Weights of a small transformer language model.
Size: width 256, MLP 768 tanh GELU, vocabulary 2377.
Architecture: LayerNorm before each block, rotary positions, biases, tied embeddings.
Training: a variant of Adam for these matrices, 555M tokens, 8471 steps.
MLP neurons of a small language model. Each row is named by its layer, matrix (up: input weights) and neuron, and shows model dimensions 128-255. Each number is 200 + 20 x the weight over its row's rms, rounded and kept within 0 to 999.
After each neuron's rows, "fires on" lists the tokens most often at its 100 highest values on Wikipedia text that the model never trained on. A number after a token or word is its count.

L3.up571,220,207,202,212,208,195,199,193,216,188,199,193,223,225,211,216,194,183,201,187,251,214,209,172,263,215,174,228,232,194,185,172,203,189,198,202,185,195,194,199,165,239,194,185,200,197,191,191,196,156,167,241,191,185,211,207,193,182,195,237,205,189,203,217,203,177,186,225,198,194,195,210,162,231,231,183,150,226,207,194,191,201,215,244,224,193,189,187,188,188,210,193,171,188,200,213,168,215,229,195,187,175,194,204,191,229,170,178,181,197,196,192,192,180,217,252,218,217,208,221,180,180,200,217,198,176,181,220
fires on: " of" 37, "ious" 12, " several" 10, " many" 9, " among" 9, "ous" 8

L6.up736,195,212,201,193,167,223,258,189,211,196,197,155,186,229,160,180,182,199,154,188,198,201,196,212,199,227,220,161,181,194,210,232,175,195,188,174,203,196,164,161,213,193,185,236,211,209,215,176,160,224,165,214,191,205,217,229,202,160,203,218,181,202,203,213,207,207,206,187,242,167,203,174,179,206,217,194,216,198,184,210,180,209,223,205,205,182,184,203,238,211,199,188,200,269,196,207,189,224,216,190,179,162,185,203,205,233,182,185,234,183,191,194,210,231,215,242,187,195,207,186,186,188,204,191,174,164,230,193
fires on: "ic" 32, "e" 14, "a" 11, "ac" 9, "ed" 9, "ee" 6

L7.up694,192,219,161,200,167,200,238,207,197,185,163,193,178,187,185,204,199,203,199,194,216,199,222,160,224,191,219,180,217,230,183,192,174,206,183,212,190,178,206,211,175,241,198,236,237,183,188,181,192,212,211,181,210,210,202,186,170,177,201,203,232,213,178,185,212,221,216,231,180,220,206,183,198,168,199,212,151,200,184,173,216,214,227,199,203,202,176,195,212,186,178,177,219,207,210,218,181,179,173,194,162,191,191,179,209,205,208,184,196,194,213,165,196,190,200,194,191,148,218,232,170,229,198,214,154,160,228,236
fires on: "s" 34, "," 15, "ers" 5, "ices" 4, "es" 4

L3.up151,191,236,196,193,193,173,200,191,182,190,233,191,193,218,176,217,198,214,165,198,215,176,225,236,220,207,204,218,203,142,203,220,225,234,211,193,227,203,185,199,185,187,215,206,240,236,199,180,185,208,211,206,209,202,203,216,246,176,165,210,185,208,220,231,215,210,184,238,177,241,193,228,196,191,188,205,180,215,182,192,175,195,200,208,182,189,195,223,169,198,188,193,189,184,191,214,224,244,222,234,206,199,167,200,228,210,200,204,167,167,218,191,207,221,202,188,196,196,236,204,212,170,196,187,167,239,199,180
fires on: "an" 38, "on" 9, "ely" 6, "et" 6

L4.up494,162,234,216,204,183,203,224,216,203,181,188,178,181,170,230,188,195,220,173,226,209,216,191,218,243,199,213,186,217,210,174,162,198,198,172,186,191,186,165,193,186,223,191,197,227,187,211,184,198,175,188,245,212,197,158,232,232,167,220,180,189,139,232,219,213,199,210,192,228,190,206,197,188,228,200,182,165,184,171,197,210,182,196,207,184,196,174,173,183,215,203,204,198,221,226,208,218,169,197,199,204,218,195,182,202,207,209,212,179,190,255,189,235,193,187,228,181,182,196,194,163,204,232,186,198,213,191,244
fires on: "ing" 52, "ed" 18, "ating" 8, "es" 7, "e" 5

L6.up719,185,197,164,202,164,193,198,197,231,203,201,190,170,201,207,216,193,233,196,193,206,221,201,182,197,208,213,162,206,176,181,184,193,194,179,193,221,202,193,203,186,213,207,238,187,199,218,209,160,175,206,191,214,203,223,227,217,191,200,228,181,179,223,196,226,198,216,183,224,200,221,205,193,203,221,172,198,245,187,181,200,222,187,228,205,183,200,196,191,195,199,198,223,235,202,182,147,194,178,171,166,165,193,186,227,223,176,223,230,196,215,234,215,233,199,180,180,217,228,162,190,190,161,206,223,162,196,212
fires on: "e" 24, "c" 11, "d" 11, "ate" 10, "s" 7, "ic" 7

L5.up630,214,186,233,223,177,199,200,199,240,197,255,204,211,219,178,180,219,181,199,190,172,170,219,176,208,195,190,184,227,211,184,190,213,198,198,164,226,209,218,216,188,189,216,231,224,172,243,198,196,216,170,209,200,184,213,200,214,176,198,195,191,202,196,231,200,224,177,193,220,177,199,223,177,189,219,196,186,187,201,221,215,247,201,199,217,206,196,222,155,232,177,192,186,205,258,176,208,196,201,179,199,225,154,216,176,194,222,190,209,172,198,206,172,206,191,186,188,208,201,201,177,215,226,197,185,221,166,185
fires on: " do" 29, "ro" 21, " bro" 14, "o" 12, "y" 9, " ro" 7

L2.up632,203,231,215,168,181,171,200,188,217,190,185,204,219,217,210,203,157,180,190,208,169,189,212,167,206,216,176,189,175,176,199,195,237,181,183,202,188,217,206,189,215,263,217,208,236,183,184,204,217,207,187,193,217,212,196,226,179,192,153,193,212,214,181,216,165,190,196,220,198,206,199,201,181,163,235,164,205,148,199,233,204,210,214,228,182,199,193,188,187,226,194,191,195,221,211,193,198,191,185,205,197,190,226,233,234,209,168,222,189,166,190,209,198,201,177,222,163,197,162,207,166,226,182,228,226,214,194,215
fires on: "ace" 14, " ." 12, " sc" 10, " games" 7, "irc" 6, " played" 6

L3.up581,185,216,228,202,198,205,194,176,176,174,227,221,183,215,203,209,202,227,195,159,238,210,194,202,217,179,195,176,174,203,195,233,226,201,189,222,214,188,181,184,174,200,211,255,199,206,169,184,195,194,184,178,251,206,194,192,269,212,203,239,202,181,198,198,192,200,199,248,203,189,196,171,214,163,196,182,188,235,211,190,200,215,218,234,217,200,174,213,202,198,222,163,183,214,213,200,191,219,216,243,171,172,196,210,205,228,187,216,183,184,180,196,198,177,189,169,211,182,203,219,182,222,257,211,192,177,194,207
fires on: "==" 55, " ==" 42

L4.up511,213,206,200,230,188,190,198,189,192,198,195,239,191,203,159,218,187,205,200,218,213,208,196,204,220,213,182,195,163,228,172,185,230,191,193,220,212,186,204,173,205,194,236,211,196,236,212,185,206,191,149,174,228,209,201,198,200,232,215,191,191,219,210,207,196,181,192,180,164,188,198,235,183,180,183,236,197,177,194,202,195,238,196,208,196,191,167,199,224,203,190,217,213,219,210,208,182,226,180,214,200,224,204,222,210,195,186,217,184,179,235,236,226,201,195,174,195,207,194,217,225,215,197,234,201,197,181,215
fires on: "ap" 23, "od" 14, "op" 13, "ut" 12, "ep" 5, "if" 5

L4.up354,211,167,191,216,200,208,160,198,235,173,228,195,211,180,188,196,181,195,162,204,173,214,213,187,223,210,192,230,199,198,193,222,224,209,207,183,200,212,187,192,204,218,195,186,210,224,211,188,186,224,235,183,215,190,199,204,196,169,188,198,177,215,209,182,187,219,201,191,204,201,182,211,185,165,198,231,205,164,178,191,173,232,209,235,175,202,221,192,191,197,189,219,202,193,200,196,170,201,192,199,213,205,196,184,218,193,210,215,223,195,210,173,192,223,201,210,196,205,209,225,188,178,212,208,218,228,256,216
fires on: " sub" 16, "s" 15, "ub" 13, "eed" 11, "ab" 7, "'" 5

L7.up374,203,237,201,199,196,231,223,183,177,198,202,209,186,214,201,186,215,252,195,178,224,170,222,185,215,199,215,219,194,160,196,181,187,216,155,193,176,217,194,201,174,195,201,227,226,172,196,181,198,218,177,236,194,241,173,190,223,191,172,197,200,157,202,208,215,195,201,238,176,180,233,191,225,151,197,210,201,216,193,200,177,204,238,207,220,200,212,182,189,220,222,182,186,151,225,174,199,200,186,172,203,180,205,215,227,202,174,178,162,158,195,213,199,203,195,237,174,200,225,236,175,258,200,201,174,199,212,207
fires on: "or" 24, "er" 17, " player" 12, "ician" 7, "ic" 6, "ics" 5

L4.up40,207,186,180,209,216,209,184,189,182,219,194,205,210,209,196,199,202,232,194,208,233,195,202,227,237,216,219,213,202,192,190,180,210,220,187,211,190,200,165,210,169,206,207,179,232,183,223,220,182,176,187,210,188,223,179,177,259,198,166,228,186,209,233,201,215,229,190,187,201,183,221,224,179,218,198,205,179,212,189,205,204,175,228,213,204,214,217,181,229,215,204,201,213,168,230,196,200,190,185,215,184,220,192,190,231,186,173,172,142,181,213,188,192,204,224,200,202,185,213,193,182,210,197,212,185,255,222,240
fires on: "ain" 37, "in" 17, "or" 11, "and" 9, "ister" 5, "ic" 4

L2.up161,204,199,191,219,191,200,187,210,203,214,216,238,192,196,175,215,223,271,209,155,191,197,238,188,226,224,198,192,186,193,182,235,213,204,227,215,224,174,212,221,176,225,204,195,221,194,185,196,199,213,147,181,242,211,205,213,193,177,204,213,218,200,186,234,184,196,180,208,188,166,197,202,162,193,215,192,183,232,184,186,146,208,191,212,223,204,190,213,140,206,219,193,215,179,213,200,195,214,223,217,203,189,184,192,201,215,219,213,188,176,213,172,207,214,205,214,226,139,172,170,150,230,186,192,186,197,162,223
fires on: " e" 65, "====" 13, " incre" 9, "he" 8

L7.up110,227,200,197,197,199,195,217,207,202,199,176,199,183,213,180,223,207,202,206,214,187,200,212,180,220,183,217,180,228,226,185,209,203,207,191,231,183,180,201,189,169,235,219,230,228,167,184,210,182,210,213,194,186,196,229,187,159,154,166,211,189,201,206,213,199,196,216,197,202,212,205,218,216,137,222,206,201,218,200,199,196,213,204,206,215,227,225,187,169,211,181,163,211,186,185,193,192,172,205,203,180,188,186,187,180,190,210,181,188,177,215,190,210,219,225,198,222,176,244,172,199,195,199,195,132,221,188,227
fires on: "," 15, "s" 13, ")" 8, "%" 7, "es" 6, "ates" 6

L2.up239,228,223,176,213,213,176,197,211,184,186,217,173,152,210,212,194,211,196,189,202,183,182,208,243,191,186,207,208,204,192,208,185,193,242,159,227,206,223,220,185,193,201,232,204,192,190,212,181,192,197,227,164,184,213,176,232,243,204,197,217,190,198,199,188,176,225,195,189,175,190,201,214,205,213,224,185,206,219,162,212,188,211,197,202,199,204,198,225,200,202,235,191,199,212,195,233,208,173,203,180,200,216,213,214,216,198,213,216,207,185,179,186,173,194,219,181,209,162,229,149,189,200,204,222,197,263,203,201
fires on: "8" 38, "7" 12, "ost" 11, "85" 9, "86" 9, "88" 6

L5.up527,181,208,169,234,194,216,202,187,192,185,195,197,202,186,215,180,198,183,197,193,165,220,194,229,204,151,157,202,218,182,185,196,214,191,150,214,190,184,164,193,174,236,187,196,217,183,186,188,209,193,185,188,189,191,140,234,264,172,180,214,218,209,203,184,210,211,188,236,218,206,201,209,183,155,191,181,183,214,187,210,187,201,260,226,228,213,186,235,205,216,220,200,209,221,189,219,197,221,225,216,196,204,180,218,193,232,225,212,174,199,194,183,222,223,183,200,200,171,174,247,211,238,224,241,213,204,238,208
fires on: "==" 43, " conf" 7, " det" 6, " ==" 6, " ev" 5, " expl" 5

L5.up113,207,208,191,217,210,176,186,191,196,194,211,209,169,160,185,186,160,236,185,201,225,210,197,177,229,156,220,223,235,215,190,166,191,220,182,225,208,188,204,180,211,224,214,168,175,197,191,183,175,209,204,198,198,237,199,176,216,220,181,199,147,194,225,190,217,194,197,182,172,174,193,206,221,182,202,222,181,231,217,192,227,191,183,211,193,244,234,230,211,219,243,205,201,172,228,231,199,244,187,220,173,203,208,252,219,206,216,198,208,172,196,183,213,201,212,209,152,216,199,184,195,241,190,204,209,167,224,172
fires on: "ist" 29, " ev" 20, "olog" 7, " art" 7, "ography" 6, "ect" 6

L5.up384,227,205,213,184,208,194,201,142,194,224,197,212,175,179,193,193,178,164,193,169,203,202,197,256,185,229,206,179,212,164,193,210,186,216,185,194,184,188,215,215,194,193,182,223,188,193,175,222,209,217,190,221,184,204,212,178,203,186,201,223,180,199,187,191,181,218,201,196,185,207,211,189,179,173,220,230,180,174,198,154,216,179,211,209,189,219,216,196,201,201,206,216,206,224,193,216,188,217,202,170,205,166,199,193,210,196,174,151,205,188,182,166,170,199,201,260,181,212,226,239,210,205,220,211,207,217,177,191
fires on: "z" 18, "man" 17, "ier" 15, "erman" 13, "ey" 8

L3.up521,186,186,202,193,168,203,205,174,200,215,148,214,210,197,217,226,190,214,184,190,223,202,210,183,240,215,186,178,208,225,167,187,233,167,198,201,219,208,172,230,194,200,220,183,235,213,204,221,208,224,212,197,228,190,227,201,180,196,182,204,208,187,202,208,223,212,184,204,204,201,198,216,159,190,214,202,207,178,186,202,194,232,192,189,198,205,230,181,194,163,212,221,250,157,188,216,154,195,196,216,217,149,161,190,193,210,169,177,177,204,226,201,208,235,272,220,184,210,216,197,209,179,224,200,193,221,205,179
fires on: "t" 21, "m" 16, "g" 15, "b" 14, "p" 14, "l" 9

L5.up293,211,216,189,218,219,181,207,171,212,193,232,226,181,222,159,203,245,207,204,173,192,218,173,170,195,209,213,198,202,160,183,211,204,173,181,190,193,216,187,229,219,233,234,207,203,185,201,229,210,192,153,219,193,199,228,228,208,211,162,187,219,193,217,217,230,217,191,212,193,167,191,200,199,190,194,202,212,180,175,203,184,213,218,187,198,206,171,158,195,219,187,226,211,198,227,195,188,192,199,167,191,222,216,203,163,226,202,198,182,186,205,191,205,218,203,211,175,262,181,208,189,191,240,166,229,206,179,181
fires on: "ed" 21, "or" 18, "ver" 11, "ent" 10, "ro" 8

L3.up173,200,206,210,219,190,199,208,190,168,226,179,229,207,207,221,205,199,215,227,222,203,207,189,211,246,208,186,177,201,209,191,182,190,194,173,183,201,214,188,206,214,198,248,193,222,186,159,227,211,206,214,213,197,213,210,220,204,186,189,214,190,187,215,197,207,187,169,201,183,165,231,211,174,200,198,196,191,202,198,197,199,260,193,232,237,202,229,216,192,217,211,204,212,190,192,217,160,217,208,203,219,200,174,211,183,192,209,232,179,187,174,194,216,173,249,202,214,205,219,216,159,207,203,172,176,205,243,210
fires on: "p" 24, "w" 18, "ps" 14, "l" 14, ":" 12, "t" 5

L2.up210,206,181,139,190,171,204,195,214,214,203,230,224,182,224,211,224,198,209,188,192,252,216,209,191,270,216,194,202,222,201,193,219,196,198,181,222,178,190,192,173,191,208,195,203,197,205,180,196,196,194,160,181,202,176,241,204,191,213,206,201,193,200,210,206,206,227,184,182,196,161,219,220,167,217,225,198,167,206,189,202,207,225,219,197,182,216,213,215,212,177,206,217,195,205,216,194,153,195,190,185,199,223,166,170,189,180,199,143,186,213,190,213,242,190,198,235,219,196,197,215,187,191,200,230,191,215,200,220
fires on: " of" 38, "ew" 13, "ous" 13, "y" 7, "en" 6, "if" 5

L6.up41,202,198,192,184,173,165,192,219,211,185,176,190,205,232,218,197,200,213,188,206,163,244,195,193,199,188,215,209,206,159,198,193,221,248,167,148,194,196,203,188,197,239,194,214,235,185,181,194,205,223,195,201,167,199,170,197,188,232,165,225,207,180,212,226,209,207,172,217,232,217,228,190,202,184,235,196,215,164,194,196,192,200,209,202,205,192,170,229,211,182,185,196,182,214,204,211,182,204,174,196,186,202,213,151,184,250,186,159,147,190,203,235,179,172,245,191,206,197,211,203,193,211,240,194,201,175,181,226
fires on: " of" 88, "b" 6

L2.up429,212,242,171,181,199,191,238,197,188,168,175,188,182,240,172,188,210,206,182,171,210,189,216,253,178,174,219,208,200,200,218,231,209,231,194,219,188,205,176,219,202,181,255,197,203,146,166,172,195,228,207,205,189,207,234,234,230,193,213,191,193,211,226,200,191,212,220,178,179,176,179,191,220,227,226,195,216,209,185,203,191,209,193,203,190,201,203,232,225,182,229,170,214,203,216,221,206,198,165,219,219,201,188,212,195,162,189,198,192,195,224,222,199,176,176,227,169,191,182,184,214,211,185,193,189,207,201,217
fires on: "F" 70, "ost" 4, "E" 4

L4.up256,262,219,200,186,182,180,192,215,202,217,189,217,193,191,217,184,210,212,225,196,218,215,199,173,231,175,158,201,205,190,186,199,207,183,169,190,185,189,219,196,195,208,201,207,244,177,155,214,207,195,175,180,225,235,191,210,238,186,194,203,189,195,217,226,231,196,188,217,206,159,191,197,182,205,202,178,187,186,195,195,161,224,247,241,164,227,173,202,192,227,165,188,208,218,219,217,179,216,190,236,204,193,187,205,185,244,169,212,189,185,170,192,208,194,224,194,194,209,209,215,187,192,200,187,190,196,211,192
fires on: "c" 44, "l" 26, "stit" 14, "p" 5

L3.up625,159,187,229,195,188,164,236,181,222,184,200,207,185,183,212,194,204,231,197,219,210,209,189,226,217,205,226,193,183,199,203,201,215,200,191,212,208,189,192,201,195,204,176,225,222,181,212,196,196,162,166,195,159,189,152,239,220,182,224,187,195,177,181,222,217,208,182,175,190,191,240,186,199,202,200,209,184,173,198,168,220,200,207,179,231,214,206,230,200,212,185,218,227,207,196,242,178,205,187,190,199,196,198,208,232,216,217,180,227,180,212,235,205,246,226,178,187,189,209,203,145,224,223,193,198,210,193,198
fires on: " vis" 20, " moved" 17, "ing" 12, " ed" 12, "red" 7, "ed" 7

L5.up410,172,194,220,234,221,154,203,192,171,194,176,209,190,163,197,234,192,208,193,215,194,209,200,177,199,199,180,222,219,218,212,195,210,212,172,218,203,175,191,186,200,211,200,204,213,191,197,208,215,178,190,184,210,200,218,224,209,238,210,166,185,209,198,214,214,175,214,166,244,178,196,181,170,175,206,178,171,201,200,218,196,234,197,194,202,202,181,199,192,187,220,174,205,162,180,215,205,201,165,216,198,198,192,204,198,186,223,236,237,180,197,201,203,192,180,170,241,202,219,185,182,215,221,219,220,193,189,211
fires on: "ul" 19, " would" 18, "u" 13, "ut" 12, " to" 7, "il" 6

L5.up396,211,186,188,196,158,187,215,174,233,160,216,209,176,177,173,204,166,216,141,174,191,180,235,185,210,228,210,215,188,225,181,201,240,198,174,233,229,192,198,214,188,224,178,224,186,222,219,211,188,223,207,192,181,204,182,209,184,212,203,195,221,196,205,235,229,214,190,178,181,224,176,210,214,203,208,234,212,173,164,162,180,208,181,208,205,187,211,202,174,184,166,179,228,205,215,218,204,176,207,198,199,207,200,193,199,193,200,205,210,210,175,156,181,182,211,196,266,189,213,215,197,187,195,204,191,190,221,201
fires on: "s" 29, " his" 26, " their" 15, " her" 11, "'" 6, "her" 4

L2.up548,203,209,168,190,183,214,183,196,221,182,205,226,204,205,187,212,217,229,218,149,194,185,239,207,251,195,195,184,175,204,188,201,227,198,193,181,189,183,213,216,174,221,205,200,216,211,209,211,200,184,180,203,211,170,179,193,206,187,236,201,190,188,220,197,223,195,189,189,194,165,232,224,174,218,226,213,174,198,179,195,163,204,180,193,208,191,190,217,211,227,214,189,208,215,217,204,178,211,208,208,181,223,167,177,179,195,199,217,185,205,210,192,194,235,218,210,218,177,207,193,164,207,203,201,201,202,208,228
fires on: " e" 42, " E" 34, "he" 18

L3.up427,143,197,197,202,184,158,202,210,193,203,159,201,161,211,230,215,188,203,161,208,204,201,183,214,258,210,223,208,196,190,200,156,182,204,206,209,188,208,204,180,207,194,219,181,225,200,195,209,202,220,182,209,176,186,218,230,228,208,219,170,190,172,190,183,244,238,206,191,222,210,227,170,200,189,207,158,166,193,206,201,209,207,221,202,194,198,214,220,212,163,222,208,182,205,204,201,175,211,184,213,192,185,183,175,247,191,218,170,175,185,220,247,208,215,220,226,193,198,208,158,173,217,225,164,193,186,215,207
fires on: "ing" 29, "es" 15, "ct" 12, "ed" 6, "ated" 5, "cept" 4

L4.up753,204,216,219,222,170,208,235,178,182,214,176,193,205,185,220,206,213,199,208,223,200,203,198,215,200,209,173,184,214,190,156,207,203,208,187,189,191,200,184,193,184,205,201,212,215,206,190,208,201,234,170,248,203,190,188,234,194,193,209,167,185,178,221,198,196,210,196,210,194,226,201,201,193,217,189,182,175,190,185,199,176,197,240,200,186,242,216,213,184,191,164,192,197,196,255,187,211,211,211,197,192,220,215,237,211,204,216,199,191,186,219,182,176,187,194,236,206,218,179,223,144,233,220,162,196,197,153,206
fires on: ":" 43, "ing" 20, "ed" 10, "ank" 9, " mi" 4

L2.up608,189,216,186,163,169,194,217,182,196,153,228,221,189,206,185,222,189,217,184,172,210,173,217,211,207,222,176,236,201,212,196,223,234,199,209,165,197,204,203,221,179,212,199,206,177,226,188,233,192,190,219,206,210,184,204,185,208,170,196,202,197,189,234,203,178,177,190,193,195,202,198,222,183,202,242,173,156,241,210,191,179,179,203,192,175,178,193,242,189,194,189,198,178,244,164,206,192,219,236,184,198,229,168,198,234,250,153,189,170,177,212,180,211,196,216,224,220,202,225,218,186,229,195,210,209,203,215,206
fires on: "ew" 47, "orth" 13, "an" 10, "on" 8, "ely" 7, "id" 5

L2.up680,193,188,206,191,167,162,209,187,185,238,203,205,189,210,223,212,179,196,206,182,227,212,192,189,233,161,211,201,196,175,202,198,204,234,219,171,190,211,179,174,212,178,226,208,180,196,194,212,207,213,209,194,221,180,205,208,196,216,140,214,183,222,191,171,201,196,206,183,220,202,186,203,176,189,230,200,195,198,186,176,193,243,213,215,187,166,223,217,178,207,184,210,214,212,228,195,158,155,180,197,205,218,197,204,225,164,174,227,186,192,192,224,195,204,211,196,190,157,202,150,196,248,224,225,221,184,201,197
fires on: "ust" 24, "earch" 14, "ag" 11, " serv" 8, "ow" 7, "born" 7

L2.up18,228,201,172,194,185,183,211,196,205,198,201,181,186,204,216,220,198,216,172,180,205,204,260,189,233,200,217,184,213,215,214,217,214,194,207,172,225,204,205,200,157,179,222,197,200,204,234,168,214,214,212,198,230,203,185,205,206,161,203,210,191,202,210,203,246,212,166,198,219,201,181,217,174,204,201,174,181,172,180,214,183,171,200,193,233,176,189,211,204,182,231,168,209,215,199,209,170,203,211,205,187,199,165,198,169,228,198,212,201,206,192,227,184,215,262,200,226,172,238,200,201,182,203,188,192,195,189,238
fires on: " E" 59, "E" 40

L6.up164,189,189,201,183,200,223,216,213,249,207,182,164,189,206,218,184,185,222,196,219,195,216,189,198,213,215,187,206,204,181,174,181,184,249,192,214,178,175,203,169,198,238,203,213,225,214,153,225,199,188,185,179,183,193,217,195,194,219,207,202,159,167,201,203,211,193,168,194,236,174,218,189,210,200,202,203,232,208,184,184,176,227,209,211,198,198,174,186,220,221,222,183,188,198,214,213,175,176,214,192,206,191,202,188,202,201,202,186,129,170,206,179,233,170,227,200,206,223,206,216,184,216,255,194,184,192,208,230
fires on: "ed" 15, " of" 12, " to" 11, " for" 9, "ing" 9, "ith" 9

L6.up176,204,188,212,201,169,196,200,182,194,163,216,167,215,200,247,211,235,191,165,192,174,209,176,198,244,192,218,223,219,202,192,180,233,184,189,181,203,228,181,192,187,218,192,206,196,192,212,188,209,216,217,198,212,204,189,196,217,206,191,227,198,221,224,224,209,184,215,196,180,188,182,227,175,212,195,189,174,178,194,171,195,168,196,223,216,171,228,215,204,183,194,197,198,199,172,208,178,175,186,246,202,206,230,205,242,195,180,210,199,201,239,225,205,194,226,232,187,164,195,202,211,224,190,201,191,212,231,191
fires on: "c" 23, "ine" 19, "id" 9, "in" 8, "m" 8

L4.up149,212,191,200,242,201,217,196,182,208,193,200,195,173,203,176,160,187,176,166,168,190,199,205,208,185,189,246,200,249,193,174,212,202,223,191,180,195,223,210,191,198,195,220,209,170,225,234,201,206,186,190,175,176,213,203,233,199,160,182,214,193,199,191,203,211,255,192,197,207,176,219,197,198,182,183,247,220,210,189,208,218,210,217,185,204,208,223,212,225,230,215,215,200,197,178,185,197,193,210,170,178,194,173,194,232,202,247,178,177,202,183,176,199,201,190,213,229,208,190,184,174,199,177,209,181,247,219,194
fires on: "al" 42, "y" 11, "ed" 9, "ar" 8, "ory" 6, "r" 4

L5.up364,220,249,195,151,238,215,193,185,160,206,199,193,157,206,187,158,228,202,212,149,163,216,198,202,185,199,218,186,173,209,207,226,208,232,188,191,179,218,205,231,214,209,213,220,194,182,184,216,204,208,185,201,189,224,197,200,227,168,160,208,209,189,217,218,202,241,173,228,202,186,216,207,205,188,199,181,190,175,223,184,213,196,230,218,190,166,195,235,207,201,194,232,190,194,215,217,210,229,220,208,206,182,204,222,188,202,216,168,176,185,178,157,165,178,184,214,192,188,191,246,174,220,210,201,179,211,179,174
fires on: " [" 19, "mer" 11, "ier" 10, "[" 9, "erman" 6, "st" 6

L4.up231,243,190,222,227,198,204,202,192,238,186,226,203,172,196,186,213,190,190,223,193,204,155,208,181,197,199,211,234,245,182,181,213,215,218,183,199,179,199,163,201,181,206,222,201,181,215,229,221,229,197,164,184,202,190,172,238,208,195,190,189,178,225,215,241,211,209,174,204,226,198,199,193,190,216,221,202,206,205,163,230,212,218,263,235,173,193,175,203,156,207,196,206,205,187,223,187,175,183,217,192,161,221,201,211,197,232,249,164,212,196,206,195,238,196,173,233,212,220,207,215,181,190,205,191,201,219,224,184
fires on: "ro" 43, "n" 19, "ed" 13, "y" 8, "it" 5, "ly" 4

L2.up70,225,211,178,178,212,198,198,176,214,231,193,221,216,212,197,207,186,166,193,201,191,184,221,165,192,161,176,208,182,184,208,219,220,178,174,201,182,190,179,226,206,209,189,199,232,172,172,196,155,178,177,236,209,223,230,204,237,172,182,221,189,207,167,225,201,245,197,220,227,227,205,199,187,214,201,186,216,162,208,211,185,223,269,241,163,200,248,220,217,215,209,162,233,192,241,215,206,206,166,240,211,183,214,223,211,195,200,212,164,212,194,161,171,197,180,214,191,219,197,215,203,225,195,185,202,211,203,189
fires on: "0" 54, " ." 12, " comm" 7, " sc" 5, " is" 5

L4.up654,210,173,229,228,184,152,178,168,181,198,181,233,203,172,178,229,216,182,209,226,173,182,199,144,236,173,200,204,209,228,173,205,197,214,229,226,245,208,178,173,191,206,187,213,186,200,193,227,170,204,189,227,216,230,204,243,209,227,187,176,189,199,180,219,208,209,171,189,232,203,197,204,188,204,203,186,181,165,153,205,196,182,192,223,204,173,193,171,165,192,202,197,195,204,223,187,184,200,223,212,182,170,196,219,223,224,159,192,219,187,216,198,191,250,185,168,215,224,204,184,209,219,238,197,208,196,201,186
fires on: "u" 13, "ul" 10, "al" 7, "l" 7, "o" 7, "por" 6

L2.up83,220,183,183,193,176,197,213,190,174,202,261,198,214,230,203,207,217,193,201,176,188,224,221,230,250,215,187,220,184,217,188,201,237,195,177,187,204,226,217,204,174,219,219,211,227,191,191,227,225,223,195,202,155,202,155,193,201,200,186,217,197,163,206,193,186,185,172,221,157,189,207,215,188,186,216,218,201,211,197,204,203,217,211,213,203,163,199,225,207,183,195,164,187,255,206,197,134,232,196,213,179,199,185,198,209,217,219,239,183,212,157,187,215,193,235,207,207,181,206,201,209,201,205,197,147,207,185,217
fires on: ":" 22, "ebsite" 19, "ording" 15, "ps" 13, ".." 11, "ar" 7

L3.up629,227,199,212,215,189,183,216,208,215,178,184,199,199,156,211,212,175,207,213,174,233,223,180,195,211,227,215,205,213,178,180,185,184,197,204,224,221,217,187,204,189,207,219,262,272,186,190,208,215,183,223,204,178,189,206,222,201,191,188,190,181,181,210,193,211,210,192,195,208,187,245,210,173,239,224,215,191,178,161,214,198,205,213,209,174,213,166,190,190,197,205,191,195,181,173,225,207,191,217,205,204,155,187,161,224,230,198,228,178,174,239,223,203,224,181,198,196,198,199,188,178,219,239,177,198,222,182,209
fires on: "ing" 33, "ed" 26, "own" 12, "hed" 4

L5.up434,202,221,186,223,224,191,206,203,183,209,182,231,190,200,178,211,236,218,218,197,208,196,184,182,215,175,205,207,228,223,194,207,235,200,194,226,226,211,195,183,155,173,211,190,189,195,219,202,194,183,154,169,192,206,190,186,182,191,210,196,200,196,199,198,201,211,195,187,176,172,178,224,202,219,215,227,185,194,196,213,186,212,205,191,174,192,212,202,191,215,173,217,203,215,221,222,194,176,163,215,190,242,180,214,198,211,213,132,195,189,205,203,249,231,181,183,192,169,200,169,198,196,235,203,188,202,172,221
fires on: "or" 13, "op" 10, "k" 10, "ak" 9, "j" 8, "ap" 6

L5.up253,195,189,221,180,168,220,223,195,191,187,194,188,177,190,200,174,181,211,187,183,194,204,231,229,175,194,236,208,161,161,209,216,183,208,200,169,223,197,182,228,216,208,173,242,215,154,215,232,191,229,210,189,184,240,213,217,196,169,174,206,153,226,204,191,195,203,199,203,160,185,210,184,210,173,202,242,216,201,186,204,178,196,216,188,173,211,205,157,230,221,228,200,224,213,195,193,184,218,199,195,199,181,231,174,198,213,179,185,207,185,200,230,187,191,205,246,206,174,227,209,183,211,168,223,192,206,218,215
fires on: "er" 79, "a" 9, "ac" 8

L2.up450,185,233,217,177,211,207,225,204,181,188,204,211,234,234,207,195,212,162,213,189,198,213,209,207,193,189,245,208,189,176,192,187,212,223,205,218,190,212,166,243,192,176,210,215,183,171,201,204,171,187,190,211,191,182,209,233,202,208,176,212,211,207,210,173,209,199,234,239,175,196,208,192,192,201,238,201,204,170,186,197,195,205,215,220,193,204,194,240,185,209,221,153,196,210,199,225,199,197,214,193,197,177,202,214,188,196,211,178,182,203,203,200,247,178,197,234,199,184,175,231,171,206,197,202,212,205,195,211
fires on: "′" 36, "H" 24, "F" 22, "3" 6